Weights of a small GPT-style language model, trained from scratch on English Wikipedia: untied embeddings.
MLP neurons of a small language model. Each row is named by its layer, matrix (down: output weights) and neuron, and shows model dimensions 80-207. Each number is 500 + 25 x the weight over its row's rms, rounded and kept within 0 to 999. Numbers have three digits each.
A block is one neuron, or neurons of one layer that tend to fire together. Before each block is what it responds to, as a language model described it from the Wikipedia text at the highest values.

Description: Word-opening prefix pieces
L3.down39:498504505551516515517501530477532504457556499492525509489512496516489497490497465499495500521487511522494456485486538533506466485496473475528515503524501488490481479538516466498490484517516528456531487492503525530487496541507511492518533523483539488473529489523496509483470501514505538507497524521476524504542462440483505551525477491531499471453489526491482537491482487466473522475532
L3.down45:519500470467510480514462466512490515507475476497522504472524476489532539517498524473532496518449495494516481435541514510532557512491533487483536503527510506496505539513539527532525506526487501501497468493543501530511498489482529521571530491505577483517472430528477494494494501497471492490524495506481498491523511499465486491521489528507485524524523523500516494535455512535478470518508
L3.down230:527533507561490558484507483513524491502506490530526505493490507521506483492510471503515478506467506473487493503480523524506474513472465509493482508521490566493515504473494462491518498552462508478513548495508451543514493510493549508520527478449478461457493463547490475444508482479483536464505480522504492485515515479482539500496468535502515498464492500488527504473471527443491505522529
L3.down248:483474511532486523542455483489525461537500514510491485513488503517454501416461503486519465483517480513526530496539517496530504500496430486514465492516477457515470552467508536501500509486509496442505481465500488496477546539540544470501494482509521509501504490489528488478477496494488484499451477490510515536476484510548481510523478480504505518454498506536491494491482464491503513507464
L3.down336:513505457470500496541457486509519464475475484544490501499563469490521511494519493512503477457527512534503494492536519499499525474501499491501512473520495432481534498516476468492466484488503497479536468496517500533501498490497503501525515487537492497541505449486501477507525476500463501504513518478474535511526512490534539535511495492501523489486514472497494528493484503507509486458457
L3.down513:532473466551507497507495486492472492522547515499542492560511466501509552473463512505512494523525530491498560491504500522513548517463515528497507496549445509499444496485549505506498555454499474506521528491514483496519454485489509473521540542550534465532473496470466483483479520490499522451526504513508522490521461457545499506486491479540516502460516524532497512482479469537518485493508
L3.down608:516511509506514506521433507503482486526554505527515492445509489516480530521502460489503488517484522491500504468533505502480511495525478476483500468519498484505472441506473466474515460497538506506537526501504474520505536458463526523493535482528531555515519475471511484556511499504472494464479524544494483503503489505501508553494518525527489511491513477525531483498459487538484517450470
L3.down643:523469499462528488497467492480530524519497503459526494477515490455503552497502469496541500495486470502496512522468552517492489517491460484534501494518482418553536529499483541505502490452481515459504495476471538510509494520517509458521477506534555500481513480505537490444492491500509511502456542513500498526473513505543495520497545469550473483489481513495537509458539505468496507497472
L3.down684:567462536520517433527513524480534519509513508539470523446479488502533545489528473520492511513535474454489481475438516518527447506490459545486491481555535461522511457541469483502505530510474522505497542475505479526548479475536536503507508514542535501502509492507486506477518535468494529473499524499491466526547550483498496500473485479470521474469525504484500536472503495498521498451508
L3.down743:543487503473487477519447495509536512458488531546513494490482466509490509459509520575494535483482554487527500517467473489520485530501536550522461478547459507491512532514458471477490521510466505508499541510465534542525527490519499516547489488501501497511485492501505488521518483480531526534481524478520480472522515508484478509492516472468529485476478508462512505478476539506474470433466
L3.down1071:506501480530491474468502512501531497523514506482520496528486469498477527465540519519505460540504491459518497475472489469514514490508475475450483499518472484536502514506464473491500487507490521491507493434481512544477534574562498508568554527527553511527442444499527459462486506490448519525527492489504489510547522492482562521521459514505488488420517503486518501493466534483487466504468
L3.down1149:528478512504471490525471462504495468527530547455486481463474500490536528483536472494472480467534507514488505443496526478522488471491473479519536471498501511503493479499496513491535534519490484468522531512490469492473511551499494544494499483529510466547546492467551502427523503489486540483469528495498532528490523499548536525511498484499496479467540553514508506502504496489481440505489
L3.down1173:509519484529522502501514479477482490544530526494503510442550511536489483485537487492515524514471496496483483535517536517513505494462512544484520511530489539512485455495470464499492518465482518497500515525499430509484474481489500540507504501453482474511548517525500473518526487518503484468562509518533541480479506486487512542556541476535474546453471479529493496458500508482490524492477
L3.down1223:515520506515471510548453505451512509497456465469503515529469476510493468493503533481475487495477504467453510499506485475523503547530470533498534515506456508479474495473493515465481490505508474520529476507472509522514484497517523530481548520484507531482501517489480491511489524435500497497503503539478507489484476412506518440494460498485509518475485467457467479516511496477482462509521
L3.down1292:499465471510477528506520497567486495542486525526500485485516459474468549510523488487497473498484514497488469474489501505516546510514482510476546460537492488517486493507503446499536505464483480510522482471514473501516509543501535485538513501520529503545524430479479505511505468494456498465522480496471480458515500497483520521482480466525498489509517475502544475527454500502494497458441
L3.down2544:476521505523470492479529492490514519494531487524515579519541528532495514529479522515470480498511496473544504474490490482512499536481450480480486499481564513512501508506504532502501501484497535507480494494522517542497512509511507497531563469499517487486496509457490504485481502516485520484538479493542520545516489485491520530517481513472523495488535498509498486457485538500478473505482

Description: Place names
L2.down401:515479486524490515501507530486500480538502511521481510500482470527462510584484503519474507487513509505516462495519515486460499473556511498504542497492480517503468510440509515485523498469478469494505457493491515482476477547507491474529506475508480490484495524472488507517486452482506524584528563497489466532500465492542515472537504472487482480496499485537475515505477504520524502533480

Description: Clause-head content words
L3.down13:508527494505456509499526551444503476492513494482466432515529493496488506511494494490474513506532501498489544527491548448495482500529514492497462493499497469434476480485477517519532448482479466526513492515512527480489539463501500485523514471488513500549476467470511550489493476486518499469479444516507513533501533468542499481506515486492481474504491532527516480512486469471522515510472
L3.down122:497514494542503519527489468529503522482551541511468517522521509515494469486509518475462513490498496470524483452440548518473486514468509469518539476485465488514517489502513465518458547479532507513482477458491533463469501486522491497524493504489499525543525478462535530487559502481546523507526490520488533493540491476485494516487511550486490503451555522485437473488479511477474532491530
L3.down270:507497523490475505457517526546508497498520488503519482518504475495478498478514493486543545486559478470465522530472520511453558481473472461498467531444518471522504467480467487543487483513510487507496487506495505467509521466505505471515497513442538542499529536453481474532494479480475496511495477525522506465489505476501506504496510475506527534504516497578534548477512494484474485527486
L3.down358:510447538506505507509523502536463479524547530526469504482488478443466489503543478482530502550479524491525524474502463493519484505534530511542494502539512524513520510463525477534478470518440451484536507453525542547546495486499491522518480497503487541539528529498484503522500522516491486489518464513501524502474469555498519499474506510509524475511465498525507562501524493498478506543490
L3.down375:556477469516490514509546499482498511493528517510483520501517534470560472505466507496521486485521477459505511481478477509508492506522468524493492432513510526494493523495533527478510528525485498520480504469548497505459503516512476506488494509507528499510530526469511474481513491477517518489506475506490534488473487487500511461543516515456522446523514488554541490526517519492512528486494
L3.down481:507510483513489466509471545444481508490486517523531456510506550483522525521486505525486497487486523529494488522507564516503517437499520477487495484467503461455487461509535532553505456505474510497545503527521482491511505479511510502470501525506495510513478476509497525538413493511488479474494471490557490516502473494469478515512511530511519497488500512548470487527471481568532500530475
L3.down766:533500557440533503499465475501483505531524503497524500487488445484490491488512532475468506509470512502518569514472482497410474506519527510492498501489533526551534497481535485493504501486506480535522474506431463517472450501508499550498479472512478500500515531520571505491496504450555550441503544491457493485466557500522531554493481509517537496486504470515529464504470456487556508478508
L3.down1293:530488529517473482512556480487495500547508516498508521448466465472515492499513527484431526512495491469541488516477519485531478477528517529483527493512492505467459501526520492459483530488536484505487530491495539489560490522484465543515481473490496535487543497514470466502534527508472444499459462517474522466490469517540478502464498455485490470479501491515490534530486478484496486516528
L3.down1336:534563485490522535528527490478496461471475490492477489526494500502478537509476504488515489512433507527488489551511517496487458521542543463490489437545526502467504456520442508524542503531506509534482481492482507544484518527470521497546499496502500505482488477522545530476509495494511519494503509528521497485516469546500541513502510501498479480523496488487532494498502500526483476496465
L3.down1365:532507492546536530479514473475522492488533505510507516514520511519492454537474483502501417541492491502467499494486486515529486517508497464498555500473515543545509488499511467507521527514480479472532508485509500539466518538500521465534498530535508478516533487526495518522546502498547483493475520480479538501486478502516506382565502500521496489530489509441508505491500514478516532511524
L3.down1488:486473543515509450491484507503498475474476535564533455535516482502506522483507493475511469520518523485478555482487515506509514506512495538490527515513427465475497466486509514483479560516461572527504539491471517490506516524449516516468502493506474580514500480507515538538497485472441532518520494504512508460516471469547498473479468489544498480491519511502500508491506492510505521507528
L3.down1843:461507489465505487506456494480466504512481484527466524577520455482480444472487545506537494495508517509474495493507555497507487530516477483484516477507488477522555478503558485488493504511503465487505505495519519457480477517551478517493489491473552530496551479500524538473499515440513477458485516490475501530458516528498478511497517550463478512476506527498493492500490518476460524487516
L3.down2017:516554547542481497492508508493503491510518516536491515481535456490487482493484534503478486479519507501495522481508519513453476512489486515458435482528461493502511490524458464443503452468492496486501543481532478565467513504481445483532475479526505513527506457502514514486555515506520534481496481529537526524509536430525511505462448504499509512536497531541463509475487491491496485524519
L3.down2254:497552494493467553506491525498511563513499521457460444513483502479530516535470492527485510453445457506532559484530593458481500485488493491491546495460481502505475501489547534517531473504505530491500478530492495510490501532513499511487471512468510507494464461505472517448508500502484458487469462522484495467456543524515542551517535524497484481540492481506505527493505470492473488518461
L3.down2397:478477510531511496528494556462503489498504501462471487511523537515510526480504542490477466470458488437467501512490527469451467489523474491433495492530470469462489446492487522509535483518519549490500531469490460513498471494476525538520514517506498513530506500522459490519505493475469491493461468502503517502495541458499498554479472480515527513519506517503478524503494517499471522465474
L3.down2527:468513502494461515575499502524489511488474495523500504551456478495487531439495532489466530483465492499465531471468538522499480472473516481534479510519457501559554484524539515492513510499461493489538528489515499495511478522513543472505508496508547507502535501472510524495518478486492516506496538491520522504470477473499519473482510488494519511540517483529469525517481499498461492525463

Description: Word-initial subword pieces
L2.down478:554435485481505494497484471500505559511522487509533534517476476507520509446489504493515501521506483520526459488503485512505515504482452531456489495520485473527478473514475476464485511523483521501550515500509520497527452540502548493491553527522517526533522519527513526538500522494470540466479484479538519551510536474519515527454496514512516483504530484517544534441482476515522534484468

Description: Nomination and selection terms
L3.down171:493533485518506478478511480531484509495514484499489473507523506508499474529503507459471497512544483497517508524493462519503511510515512486566449531472535521527472465508509511539488526498535505493496516515524506499505522516485460515479503511521486511485505504484508486485525574502506538502479534506511488510482523513523536500545487507500502503456506501511509542504541508524477495505540
L3.down173:525505508521501497510557505518508477503516474510527477514516512485529514546513447504478503504500520515542490502518493525493503459515509517473469513481530490514498462507513519508504504463488450517499501505516521505505510496549558494462513507476478523481493512464463516465546504510514472507458525547529488514491478506520508479532493541446523486497488501509499516466498470495525512478509
L3.down256:512477498525518481492489536532511568446511498492462460533560485499505482447507492526489493516498525492483534444438519513491475491472486502499499513506492520465519487534474510497463533463505490506508477511489507522532484486480495531507493505486544499490532458470513513551470495541489461521445501490484525486481482483499485433515500491493468474490451523480484526457479487474480493509487
L3.down361:514492477514496491537517525560506532490500534482463516509521456502510485496517477485471445464528525484473480548487489522524498505487490485472492494483587506507527484473564526507544505533484493509492499510462488486517443489504511490532474495493505506490501499471516515482484507516525466516422490509500488540466509505541467470502504516493455504500483509492523544489505531472516469509468
L3.down876:509508471500459499484555497529505523488504477471494508500513510516497497516508460491431498520533514481528548489547467493520486455462497448487504495525509508506529494504510519519480510512524516491534546515476491486479470481496487512488532506480471508499519540497491508488492505493507488463480494486521500510471497449525503480529516490466462493491509504548480535474494516496533466506494
L3.down989:481512498516537507531520514489469521472474494523487449572523522520519527496515502521516460492518550444466495493498503509507490480509532496527482521479489488494480448510471509475490493461511471464501496488534546558494505503514470496493505539501487488501551499478511513507518544482510534521496477480473470494490497513507476440513511495483488486510472528497508486496486440429480499508499
L3.down1120:475467480505507502498513497458486502507528551469474483538497487519498473511456552484533478501501537517466484525468502506482504506466462491516463527462504570480479534475492510495501515506465508530485484506504503549518495488505486523468495513478505502465495481508551536483505461459496514492532523466501489552496488539498482483520503512489451534449513474478525492529532495470488474510469
L3.down1254:500478478494506492471515480523484517486489518486541499459505490524501494520541462486507505502473494404539473494531488510486450471462465479491525510547546505466482498483502494537472491488524527472449527495471503460525499468528472505514506479501493476462491545503459506507496525551499498480509529527500474493500482494510521511477515476525488526522504468520497501513532493541492510466502
L3.down1324:475493506496507489534461509478490445495513529474510488508494486559508494472467495469532469498475476471509500495457506500488524517508489441507482515520497505541512521463471464524492422505510518497523468489494477480485496454500486522547507521530501457506475488495518498505492501525556558473527499516455481490484482484483501507519467513543507501492455519498515495481497518511527536521490
L3.down1411:491506548519451480499492502489510431498525504553523504464492476525515492499494528505470477507492510511456524505498503536520464525537495532459519467510469547503492492476538489488543497504512521499536521471474498515502504500508496524509524512539491483512533490482544475479464521473486541516512496497492498526557503488517504542487510526528520506487497509477538485533468513521506505512476
L3.down1457:508494485529527479514531510484492514521409485540508456497562530519490501504480503502523532474467514467487491542477434531541504483510454461495479505523540555476478482495476495457480450477484532469498500555487512536482480502531512519527476488476493480495482501500474561487514511452522509492521509491459485468459517532505505482538513475470500473513458483459525549483483495455517501491487
L3.down1688:519538475500464534496503509550563531520544479494463448499525517477521483508469459531481468506475518501476529438451549528506455474513465504454508512523530538448472496520481485504482533470510517521477510503496549513462472481465568543492481503535489506471544493507503501492522527506516476492498482512515495491483489490527504426438528457513501450471501507497490497504535536481484498510465
L3.down1718:479503460512458470522564487503509481484503513512506498495526496495531450511462457520508481479529485501451523505560484496526492493470514513524471543489534468529521506538523544538506535513502507515540546517533507496488510500507484504495512529511518537487493507504479479486495555509533514496474524477489496529525458478515501465501486515456493479480469494493517527487501501520487475504512
L3.down1951:479574530463476464503512477489539516491515477489480520531490483515508460460510541513516508516513490486517464490511524488519462529542537514512474498494521496483512468493494482543430463452516489490479501488510484444502478493531528510472546500508508498464512511491532513490517540493498496522500471544451488499492552508520514515541508478495508483491519462509460502549522534506516504506491
L3.down2443:512487474526514458509494520554451507486498493480481472503518466490503496453501495481503475505484504481491533487525485519508533497478486494500483468513541509549463527532506506526530501526469501551526501477490498504509492501484492530524519441492555501502456474471491519470510497551544495478480476514504516507506506490497484440502495542505470481466495483532525528441489480498493486498444
L3.down2503:492515466540480521450517501453444493518528495511491528529526465544516512514508520503503495497497494483513525515497512464527513501495458509513455487537454497519499466490483466492516488468444480463511477527500481518482523528490522507496470477519545471496491481481527520482514516526504561538484525493447528499515514460497512470479506518533528467485559518477544461498495487516499517469445

Description: Noun after indefinite article
L5.down69:535514488528503563518559527510479478519491527541473511527500478474523471455503496521514532485466461514494508531471509516514480539514513492530471501531477539465498494494532488464500462472518495487521510484499468510478549510486419543514435492506504505537473507473505508496547466535497511483566538451501473484489457466535527527500522438476487512531532517522512550496463474492525497491528
L5.down710:497499495483459486462473479505516485464504510517513493493491503467494464472489507514505487516482500545510510490486523467537526529553505473479486507506506496489460490491519489497506479511469495478494521503494521513487524521469443529504561519507551521424482449495467483463465504512520464517495508538485499455478494523478527542524476510458521507505539500486500524476470531548517509484499
L5.down1851:497492431508523488516510525490502482492501513528514510500506503492531475490452494493504504496492528530508495499509488485525514495516495494513480467527460462467505483477494531480508495568488533520484470523513490492499503487492493526543529558477582484558531497510484513539459479506506521483539505539471516461487528484523458498521464546516477508499527464526505556514535536482449517531473
L5.down2311:462468469510522512479494476511501490462503484489515491537493520452554512518526514509511522507520505487535503474499552455458518513459542477499479476509532490519490528460464484512503520534498472493484522522471520537501548538448522480489537512502475535485515463439531511533515503487484475506446477499546503465443504503508468506461523498491528519540500483551502530536488472483505494466511

Description: Music and performance terms
L2.down1520:503503508498565500504488491497484472484470501497523506487484475527498482468507529514487492493445541502473502504462505505493474477514535460477482493546466474491533476480480475515475486507522527479466474514514498492502447508477511541507492472498522508541514475460525563494495523500508542475515526488493487494490474481481488523532529469536455515509477471497491506529477495528495542508523

Description: Anaphoric clause openers
L5.down1953:473526484470493494465512496528472525475475475506489518527493449473517512488490495537492469495496490485547495473476496513474491521521531505453489529468538555513505488527487541498525539481478466531521468477486521506490520482472498525469485491534499533522488490497518484540468460483520465515499486525522496467522498490472556422523473512457498513515512491500501481531453471491524508546512
L5.down2103:471513486476494472466492500489437562511498498506514438511523494490549527445458511493510521462455501518486523481563519520522474522518539534451517507507493474485486510517495520483484457478524489511497481528532512478515486544474469488498473484505501517467491503501538524509470464483490466521504510492480493486474543503489527381531534460482501531510471495504504503487493516457535534532487
L5.down2278:507485520475515518476511460533540494475472526517489498473476526529493499473532499517516486513477517491525499489512512530502489519457500488532525494514487505532521476505483495497485507495419493491479512514480518522493449501476478551491525512488465466471485507473522464468477526506533515472479521479496498557480515505483492474543507503484517500556483527500473497467526471492499440516495
L5.down2415:472490445478504490448552480464457517523473499536516434498528486532519510497506521473471484506451515519489543473532499486513480480504499496502514503504474500489501484522527489523496477508509480456538498536517466483515449512508491488522494524436466503532485491501517496491456473463489465527521521533480477542475486496492507433529525504470526509499484495540478505502514502515525484449517

Description: Predictable phrase-completing nouns
L2.down419:514539482508498511468512545523473492513488500493484498501507502516514483559497495507486483509478538465530520459464470476494486538455471511487513454514525497514497509509504503503511480526501453518509500512518515451514496536503532467508468499473524446517502495516497520509524507527461501473531509436474448531506479486523481474492462509464495471456558512486495540495525525501552478515523

Description: Demonstratives and English place names
L3.down324:495505482487496504501450492515504491457530517478585525486525465535504508499503482471464524525489514496475521544518548522534495477531453526539467465529489481484468503495525496503487489491514452488495544491486541452486489503470501481510522475471506454486491505472477492477502517520468524495499465521492509509521464475510490511512460564466543508478482519538478479528521541534483552507474
L3.down460:531493505503480549493540505500505434569516533489505493470509467489462539511486484459498515524521518497497512457489499477506476519509479528475491534494479527496475490498558474481497502464545508450506495495555465512468508504512499521521527510479528499517484465510495485483498517494538527500487469505510475532495448463482526537489511485519520533490531535548483495512476447477492472488476
L3.down462:500483527521492483509539506459477486460481523492500498521475511498499482507527459495496523488482498452503508487518504468524512488513565479538502499553503506461492543496516522484512465501490443491540504504507486449480509517520495492512515496521471515509528485500516539518521518495503456494516504541480529528497536490522528465536468525455488527531522472513489550482541482512483524485471
L3.down569:514462535484524497464506518540475484521511512513484481510486544531460527576484496520493520499476532497535519490501457509479481467536487484528505513491453527497447471498499509498509479494523518537509492492458494477478496524498499489556495488469492508446508520517537467532512499480493487459524496468483500493466475482528495483513498481453477494444483474548480509519475521493526471512493
L3.down578:485485502503510485493519470507470546505546504548522490466531464517525476503490485496486502481442523503504503497597515535527474457504514508508497489564473501503505493485563487509495467466519467517486531510509488479487487551509494474542512523503492520493479495495501509478481466529487514520493515481457493523494476462454506427531526513490509509477448482503484492505471495473503479489481
L3.down646:473470493484542525522457464497457535479503504459484506493483504497464508478515497503525480486484504525528531517494472486539486532509524501518506496526518493502479490514514468485496486502459489526462531466484523448449507475488488523483506517504561496459507521514515524508473506470485507496504521492495519535490492543495507447479523466546519502513500520516495512531480515578500521531445
L3.down806:504510522539451478477488519526521545502507499501509523502497482527512458448474492527512473515506470508474480467556502519553494574512484516463541507528507527507453508527482545468482507489491520501521537479562505485553493506512465461514485494437465494448477497501491466523487498491504475543531543490504506518540528465462458432545483529475471528495479510507467459522478505494534456505576
L3.down1053:488480475486506473456533476506487503525463473491497491479467478475488488556486474488529501501460516528578494463503503474528510460516476488481505508511518506498482485487521501461512529464489536500533466519506467484512547479481510507582513508530531443496539529491507465515505435482534472542458513450510502507472475483457520504470506530497503483494502462531495528538503449475530460526522
L3.down1544:493482502511519490466505505505494500549532525494500506479461528537473506581469513534496487509504525520523488491507462491514507459538478472492491515514449542468456497466521483522489508503516489501501475516520486472498503521499501454527502502516493471457464488500525483481492475490518505503525507533508501530480452528523494456527519501466487487495454523533504489492469538523538485483495
L3.down1547:486500518504500475538495505524499521509473487498498497474496485525494500501523544535495511536464535508488525556522542528520527490489512524472497485524485511484508466505536459494490461484491492510510519489475484475512533526485536497502507480499516514537508504502500509469497484504475545509509509496508504557507505460466548526497473534488486490544494488493536531543514533533489514522471
L3.down1711:488475492503502509468515516484476519513519516521464469495536462510544472423525530488481484492473494491519498514575511508522483524528479527502497497503481531511497506542540513519489480470526463481527500506545494469474472544505495462493464482494465549475474522471504524513487455517460458526501516508459487499522512493490519446456520493516484481499489513484538486521514519467523492505510
L3.down1762:520468480497473475490510456511501461485518476496513495466491513506502526476502496526459514516481502514483508496584518473518495511533508485512517528529496522477490467536496503535502533495521528496514478483475479481512484488493521481516500464518454469468473531449484498517435439495494427505509498496471463512496499516513487434525519472519553557545462476538472469529509504493526487470486
L3.down1769:477478506517490527517511486544469489533542470511541532522455512525470476500507472524511521512482524497526510498469503495499469480510546482428493512480456478502465477475495491473513494508517493547526481505484498476507480488496496465508531487514516481490489499501521495505466491483470528495482486496463518554500466495493508439527561526471529491495488462490466499499498506524543488500493
L3.down1886:526528486532480481521472503492522481499544479549468495462536459454495507564505487507490524463510461503511487485529486509551468526539530491511481527520508466491488457509476485504489481492500512506541478512482514505530455544510475509453484533538499487505499517439479549547529466556511520536499463455531482526524479517471537509503547480526495510463512498470515488481501483466478501491448
L3.down2193:521497481488538491496507473474483485503465499527547509465509490519509485463501501489467516481488532540507526493567495537502502518493514509476513529509495535537496496500501507511493475513510505515556512501481491513494518533517506488500482496500541482485479484482535533502462490549498502499515588507427513516485482522494485409512515471441509519452502451511464476531490521492533495491477
L3.down2375:473496493519526514522498530538519465488519516462503501493503529542494522497539523499502535494514521520531510484530513502499443524518528508517514494523507515516498459527482494454505527495490499484489526498535507541497495503456498497474511522477505442503514484494526499497480511484490481493504531490472541462491483490475486430545510489521526547494528515527509511546484474501488514497498

Description: Spatial and motion nouns
L5.down768:511521505543490487557574509500528466471478493492494511505480497482463522542512503551511466508463505510480484483523481494478503471499500506500533459465486515496472473518482520498520494505498504487483496473496522484502510499498546508485536485529512519473490497510495454478496499533503493537536462466492520471512493481487498461527490454496547459480518526537479444496495476535543492509488
L5.down954:519494497489507516533511512504479525484476509500481502494546484489472500477477505490548502458482450478461511492490506501497497485542501482497480491553452515506500487528482504524507454504493506453521512514493520482502524485493525498475517468476492504514533513547506481489497515482500513522562508513527468468494515449502510517491480446489542455481533511530517524541539507494511525488438
L5.down1070:516501543443536556539478473499485485469496498518485550449469456476485504542496483513475557468469540475536475511505511481520469473491465505515515474511511488491496499505451461495523490504548509508499478494477494497516507464508504507488535466501497548468504484516487507502500526472505522509492536495504504502500472506510487491524485490513497501487501471489520516510514517522527492508457
L5.down2140:514501520454520460492496514517500526530467513503463532528445540524511523493534523490474493486480501421499485528512521516499495507456502526473510484515559535506494491496481545520512474487469520542437495498466470508516526497503493454512530547524560509504458517496465480513508452479520529506455550494499471515492465512516513536491503504498490513496473484554516467497466503506483494480548

Description: Main verb after a subject
L5.down1215:491471509506506504502576494539469458498482504509454490511508538492505476472513498495488489490485438487500531497470483512500488490486459480503521545553534479510504503500459482520573509484475508514475521490467547501502549536521466480504537494434499468535550486531463502519498476460501507490484528498471502514477479474495513478532491477497500535543500501425486516479473485468478510495539
L5.down1473:497473488524511465485501490462500497512521452512487461503496517451541490515462457492516486499553508539498494480509492504500499499506509486500494530534532512471516491484496509492506490493512505559543497467473478537500512504509538524515480508497491520525513486497501456560471539538476514534512546486513475484526442458542497521503443517516529519488480485506488489487533467464471501511522
L5.down1488:463493490512526491494510473556470496496492520484513486501522495503477460503514484516488482504537491531487513501491457557511489472489473486510527518527527514516477580491507461479531511500509546513499516492503504524544490491498492486470484492498541480485517506527533488480510467543487519526447546475514487455488448493511541474494484482509442476535488476502502532463506517518507478536492
L5.down1603:497529466539555467516507516503484567472504527456509471530495510490504467481514483515494471488531493528499531442514502456539479452505469452466464531530530517507493491530525502477487515519488506492494540462475513502522527517436523537507508515462551504502508454491482496486503530537494482545483519482539529515474495483519521497526451509490504490517501489510468547529484456486533489506523